Part of a small language model's weights.
Size: 13 layers, width 256, 4 heads of 64, MLP 1024 tanh GELU, vocabulary 3298, 11.2M parameters.
Architecture: LayerNorm before each block, biases, tied embeddings.
Training: a variant of Muon for these matrices, 241M tokens, 7623 steps.
MLP neurons of a small language model. Each row is named by its layer, matrix (up: input weights) and neuron, and shows model dimensions 112-207. Each number is 50 + 12 x the weight over its row's rms, rounded and kept within 0 to 99.
Before each neuron's rows, "fires on" lists the tokens most often at its 100 highest values on Wikipedia text that the model never trained on.

fires on: " Se", "se", "ame", "ite", "ene", "ve"
L3.up273:72 58 38 50 45 36 49 42 65 47 41 60 56 51 64 51 33 45 46 61 59 29 60 49 49 61 52 44 54 60 25 64 59 54 52 55 45 53 46 37 41 48 60 46 56 56 62 77 63 35 52 47 65 63 31 50 65 53 49 66 61 42 69 54 33 37 57 39 61 88 50 57 43 30 64 36 48 33 35 75 40 43 58 57 37 34 49 53 39 64 43 41 57 43 25 60

fires on: "ing", "ce", "el"
L7.up84:36 58 55 60 61 56 31 47 41 38 38 53 47 43 46 30 59 52 20 40 69 47 69 68 55 47 35 35 56 36 69 57 55 34 49 61 33 53 44 43 58 44 47 13 51 55 47 42 62 49 38 56 40 53 47 65 59 62 64 52 62 58 52 55 38 60 41 61 52 44 47 64 36 43 85 42 44 31 42 46 53 57 50 60 58 56 46 65 57 43 51 51 63 72 50 31

fires on: "or", "ent", "er", "y", "ul", "ur"
L7.up219:64 55 62 49 48 31 56 24 50 50 47 49 41 79 57 56 38 46 69 78 59 43 62 65 42 53 31 54 50 35 55 53 66 43 72 58 44 55 57 25 74 53 56 61 52 39 43 55 45 52 41 56 54 43 74 61 50 38 55 44 67 44 38 49 26 29 59 60 58 37 56 60 60 56 66 46 54 32 59 39 31 47 40 53 37 66 61 32 51 42 66 56 55 52 61 57

fires on: "ou", "oun", " ent", " ad", "ee", "ago"
L5.up482:47 50 59 47 49 58 44 51 75 60 48 61 39 54 36 66 59 67 51 77 68 63 59 54 53 53 54 49 62 24 67 56 52 25 34 43 62 63 45 73 51 62 68 53 32 73 56 65 52 53 36 60 41 24 37 53 45 68 39 53 42 48 35 67 51 47 59 52 35 36 26 54 63 33 45 75 48 57 51 43 37 24 55 49 46 58 65 51 43 57 46 53 50 40 37 46

fires on: " pr", " go", " v", " y", " fl", " ch"
L2.up474:58 50 53 61 55 55 30 44 53 67 48 51 30 42 38 15 47 51 41 47 77 57 40 43 34 64 53 66 34 54 64 40 64 44 62 42 55 44 59 40 34 36 73 60 44 61 44 57 62 45 32 44 29 42 32 42 40 40 34 54 54 59 40 59 51 62 52 42 53 54 45 48 53 60 34 53 45 75 56 41 35 57 51 41 48 42 62 46 45 37 54 55 34 43 48 48

fires on: " m", " S", ", M", ": S", " social", "'s"
L5.up422:51 28 58 28 33 48 39 55 59 41 60 71 66 47 48 31 41 36 47 54 27 64 52 58 52 46 58 52 49 60 34 57 51 53 38 31 64 50 47 22 38 46 52 33 64 68 32 28 59 44 66 65 32 42 54 61 21 53 55 31 43 55 37 80 34 60 27 77 38 59 59 55 63 46 48 50 45 50 47 35 59 28 59 60 64 67 46 47 48 50 38 44 49 57 50 46

fires on: "ou", "am", "ran", "a", " ad", "n"
L3.up611:35 62 48 52 44 64 62 56 51 63 59 45 63 56 59 79 71 60 54 70 54 53 74 61 62 65 43 47 47 45 60 34 35 45 42 60 51 63 51 63 42 42 71 37 37 52 69 54 46 63 29 62 52 56 54 40 47 47 46 58 41 51 40 53 48 54 27 53 36 44 48 41 38 16 38 60 58 67 62 51 61 52 55 74 71 66 55 53 52 44 30 56 27 51 50 44

fires on: " as", " const", " up", " design", " trans", " medal"
L3.up673:39 50 35 49 40 39 58 77 44 48 36 45 32 48 62 33 52 39 42 20 55 71 48 60 57 52 45 61 58 50 72 59 51 54 60 56 32 56 51 44 21 62 52 54 74 31 41 47 50 31 58 77 36 51 43 46 43 60 58 40 40 55 49 57 45 57 32 47 54 66 57 74 38 36 25 33 48 63 86 58 60 50 41 49 62 64 61 44 51 35 50 37 62 37 54 81

fires on: ".", "ene"
L2.up1:72 37 42 42 43 71 29 32 67 41 21 51 42 42 38 46 36 41 62 51 55 42 69 50 65 58 65 33 47 54 42 66 64 68 51 48 50 55 72 45 50 56 54 44 67 47 37 60 63 38 43 59 56 52 56 47 36 44 41 47 71 46 46 48 36 42 59 52 63 61 50 49 38 38 59 48 49 50 59 62 59 24 28 59 46 41 78 37 45 52 59 67 83 39 41 22

fires on: "er", "inc", "1", "ear", "ic"
L5.up278:26 64 60 27 57 63 58 62 32 43 58 47 68 41 50 30 65 51 25 27 48 51 41 54 41 56 50 42 62 41 77 61 60 54 65 63 61 49 51 77 41 40 67 60 30 39 53 48 61 38 50 31 57 41 56 47 51 45 41 40 56 65 49 47 64 63 63 49 54 64 19 44 46 44 51 58 52 49 65 44 40 48 51 54 58 62 47 16 46 42 36 28 40 51 46 47

fires on: "ing", "ation", "duction", "ress"
L2.up828:67 47 52 34 54 45 55 37 55 50 34 46 48 51 60 30 44 43 48 49 60 44 64 68 62 42 43 43 56 61 51 40 79 42 37 57 17 49 49 37 48 43 56 40 57 39 55 28 42 41 58 41 42 42 65 62 45 58 73 61 38 48 73 55 29 67 37 42 27 61 37 57 56 42 69 52 38 45 35 73 69 51 36 46 55 66 42 27 62 33 57 35 47 49 56 52

fires on: "ro", "or", "mer", "y", "er", "on"
L8.up128:56 32 38 32 47 31 49 57 58 26 57 45 62 45 49 61 56 57 48 66 54 60 65 48 68 37 56 40 69 53 54 67 59 52 50 73 51 68 52 42 51 67 64 48 56 58 67 50 33 52 53 68 27 59 50 63 38 53 52 48 63 37 36 52 40 45 59 60 60 66 48 62 59 49 53 35 39 44 46 33 46 23 41 43 33 60 39 49 48 40 63 62 50 52 42 77

fires on: ")", "er", "s", "a"
L7.up474:60 46 60 35 45 43 45 38 68 72 28 18 64 42 46 47 45 60 41 47 55 60 38 38 31 59 40 42 46 60 52 35 46 57 61 60 42 49 29 65 52 27 35 37 48 47 38 38 38 69 49 57 34 45 72 75 36 43 71 45 52 53 50 51 55 40 62 45 54 37 49 67 48 39 38 39 72 48 51 53 49 63 60 65 54 74 54 28 35 48 42 65 49 49 43 43

fires on: " v", " | V", "orn", "ann", " Dev", " R"
L7.up551:42 31 60 52 60 44 55 39 41 45 56 64 67 43 45 51 44 40 44 28 45 54 55 60 35 48 59 70 48 52 48 31 64 37 52 58 70 49 69 54 44 45 61 48 44 56 79 53 45 59 52 47 36 51 56 39 39 50 69 55 39 40 49 44 49 55 55 42 62 62 54 52 44 51 38 38 37 61 54 35 47 47 60 62 40 50 62 20 38 39 64 47 33 42 27 42

fires on: "id", "ro", "arl", "ol", "ost"
L8.up758:35 37 36 47 61 57 45 58 63 65 45 73 47 59 50 49 44 48 35 61 55 55 57 55 44 41 40 53 44 40 51 60 63 60 91 63 53 48 76 59 50 33 66 48 55 31 54 57 65 45 73 57 26 49 39 37 62 34 56 68 66 32 18 46 43 42 66 57 38 43 48 53 64 54 60 31 51 39 52 53 44 41 26 42 73 30 43 29 46 56 61 43 39 87 51 60

fires on: "f", "ted", "sp", "in", "acing", "st"
L7.up157:75 41 42 50 39 50 61 43 38 51 71 63 74 49 62 48 42 80 47 57 54 55 59 53 48 57 43 49 38 58 44 60 42 50 60 57 37 36 46 36 51 46 61 61 39 38 44 39 61 30 59 34 37 70 52 67 32 57 51 67 43 51 58 45 48 55 50 37 60 54 50 49 51 44 70 41 53 62 48 51 64 50 63 59 38 61 60 42 53 25 67 26 59 43 52 34

fires on: " le", " he", " e", " be", " we", "ap"
L8.up829:43 59 50 48 59 45 60 48 61 72 66 62 42 41 77 53 61 50 43 36 63 63 44 69 51 52 38 24 48 54 50 49 34 57 62 43 67 47 46 57 34 63 46 49 36 32 49 43 18 32 28 66 42 40 36 38 52 23 44 37 53 53 42 40 29 34 43 42 53 70 29 49 59 43 59 42 58 48 77 42 47 38 50 42 58 47 55 46 60 49 35 47 58 38 42 33

fires on: "v", " v", " ph", "ud", " inst"
L8.up707:53 67 59 40 72 49 43 28 55 56 49 59 42 41 59 22 47 51 55 54 42 42 60 66 53 40 62 58 60 60 47 54 46 42 28 36 20 25 53 70 84 25 75 59 41 49 39 42 69 57 44 47 58 61 35 47 69 57 60 52 55 67 34 49 59 43 34 47 53 44 50 67 49 38 45 49 47 61 54 44 54 45 66 67 24 40 66 52 46 41 49 76 58 54 55 57

fires on: "ent", "ro", "ost", "or", "id", "az"
L7.up20:43 54 57 24 50 39 47 51 59 57 45 51 57 66 48 36 54 53 48 49 53 65 45 52 69 41 62 45 50 52 69 63 58 55 71 61 40 52 67 28 64 52 50 41 46 47 74 45 44 26 72 71 37 37 72 48 67 41 69 70 54 65 46 60 44 47 40 62 82 46 47 58 62 56 69 47 57 51 63 51 17 54 46 32 45 68 50 41 62 49 53 43 31 60 42 44

fires on: "t", "e", " we", " he", "ards", "te"
L8.up799:49 41 53 63 34 65 35 66 73 58 56 32 58 34 70 58 23 52 44 40 48 56 44 57 49 58 61 46 46 58 55 57 48 60 50 49 45 37 37 39 38 81 40 41 44 41 53 44 59 29 40 42 58 46 33 45 52 33 47 60 41 57 39 29 53 70 56 44 41 56 56 61 49 30 50 39 51 68 46 51 41 41 33 36 62 46 44 74 51 39 48 37 73 44 38 35

fires on: " r", " number", " ", " of ", " with a", "ump"
L5.up300:56 43 36 41 48 40 54 57 48 35 60 39 49 56 54 53 47 63 39 66 51 51 47 44 44 43 41 47 46 33 45 44 58 49 51 42 58 50 52 51 54 79 40 79 74 41 46 47 39 50 54 16 44 96 36 53 51 38 53 55 69 31 63 42 39 58 54 47 59 68 39 57 60 41 51 51 54 58 67 12 45 48 52 48 39 64 23 41 56 48 45 65 45 54 73 60

fires on: "s", "er", "t", "che", "ot"
L5.up898:53 54 73 52 60 60 46 72 40 64 46 36 46 53 64 55 41 56 40 69 79 50 40 58 37 40 40 50 34 67 44 68 26 43 35 39 42 46 41 49 39 49 52 33 49 55 44 61 56 57 35 38 23 34 65 45 41 50 61 54 65 62 50 81 50 30 57 43 67 50 54 61 64 33 31 38 71 46 49 51 45 39 33 50 56 61 52 61 60 26 41 57 45 51 55 44

fires on: " ne", " make", "ot", "c", "a", " C"
L7.up1001:53 29 29 34 39 61 70 51 67 61 46 51 74 45 47 47 65 38 59 46 52 49 50 69 55 52 41 52 52 38 58 43 40 41 30 57 40 70 34 51 43 41 51 52 37 31 24 64 45 56 72 56 36 57 50 14 45 40 62 66 83 56 64 38 38 54 55 38 30 46 27 43 66 47 39 42 37 60 62 41 40 63 44 53 59 60 50 37 55 60 60 36 54 46 34 42

fires on: "t", "ri", " inter", "ter", "xt"
L5.up511:67 51 56 45 35 40 87 56 54 52 61 49 61 51 39 67 61 39 37 49 42 52 70 50 72 48 38 52 53 38 51 44 55 47 55 34 61 13 56 75 48 44 48 42 46 48 42 45 51 41 37 50 50 64 74 43 58 31 70 49 55 39 53 54 39 37 30 37 54 47 67 49 44 65 59 31 58 42 46 44 42 42 58 40 81 44 40 65 40 38 57 47 75 60 46 54

fires on: "ord", " v", "om"
L3.up20:51 64 63 41 35 43 43 54 63 46 43 52 41 38 53 32 57 48 52 57 44 74 76 39 39 41 53 45 45 65 51 51 58 43 53 34 44 49 47 56 57 30 67 56 46 68 58 64 80 32 35 52 30 38 42 56 34 63 44 51 42 48 33 36 55 53 46 55 69 76 40 52 48 37 35 56 60 40 64 36 57 52 62 54 61 36 59 48 54 58 94 73 51 43 42 47

fires on: "'s", " m", "'", "ed", " cons"
L7.up574:37 42 45 16 61 50 63 61 65 48 49 46 63 37 78 62 50 44 37 64 25 55 45 61 55 45 48 51 33 44 60 42 52 58 51 39 60 68 64 39 35 32 70 68 75 54 42 46 67 42 65 47 40 58 56 76 57 37 66 42 48 56 36 72 33 59 54 47 35 43 39 44 59 61 56 49 61 54 44 48 39 46 50 31 38 57 39 47 69 40 46 50 45 48 72 41

fires on: " S", " r", " | H", " | S", ": S", "et"
L10.up289:78 41 70 47 40 40 43 55 49 64 47 52 52 40 67 31 63 54 55 32 74 75 57 64 26 33 34 80 30 58 58 53 69 47 39 40 46 60 55 48 49 49 55 51 44 59 56 37 46 70 71 54 47 54 48 57 20 60 58 38 27 35 58 54 55 40 37 47 52 41 49 61 78 56 47 61 45 52 66 49 73 29 58 47 56 70 28 29 44 58 42 31 45 70 37 74

fires on: ".", " P", "it", " p"
L10.up638:66 38 59 39 45 52 48 44 49 52 36 72 47 51 55 48 50 50 53 64 59 24 47 45 53 49 60 58 54 41 52 45 33 67 53 38 67 41 63 54 52 61 64 49 44 59 73 29 45 29 52 52 47 74 54 39 47 39 43 65 58 45 46 51 67 52 48 45 50 66 46 59 53 40 50 32 28 37 58 63 56 31 53 38 40 44 74 51 54 55 58 29 61 47 45 33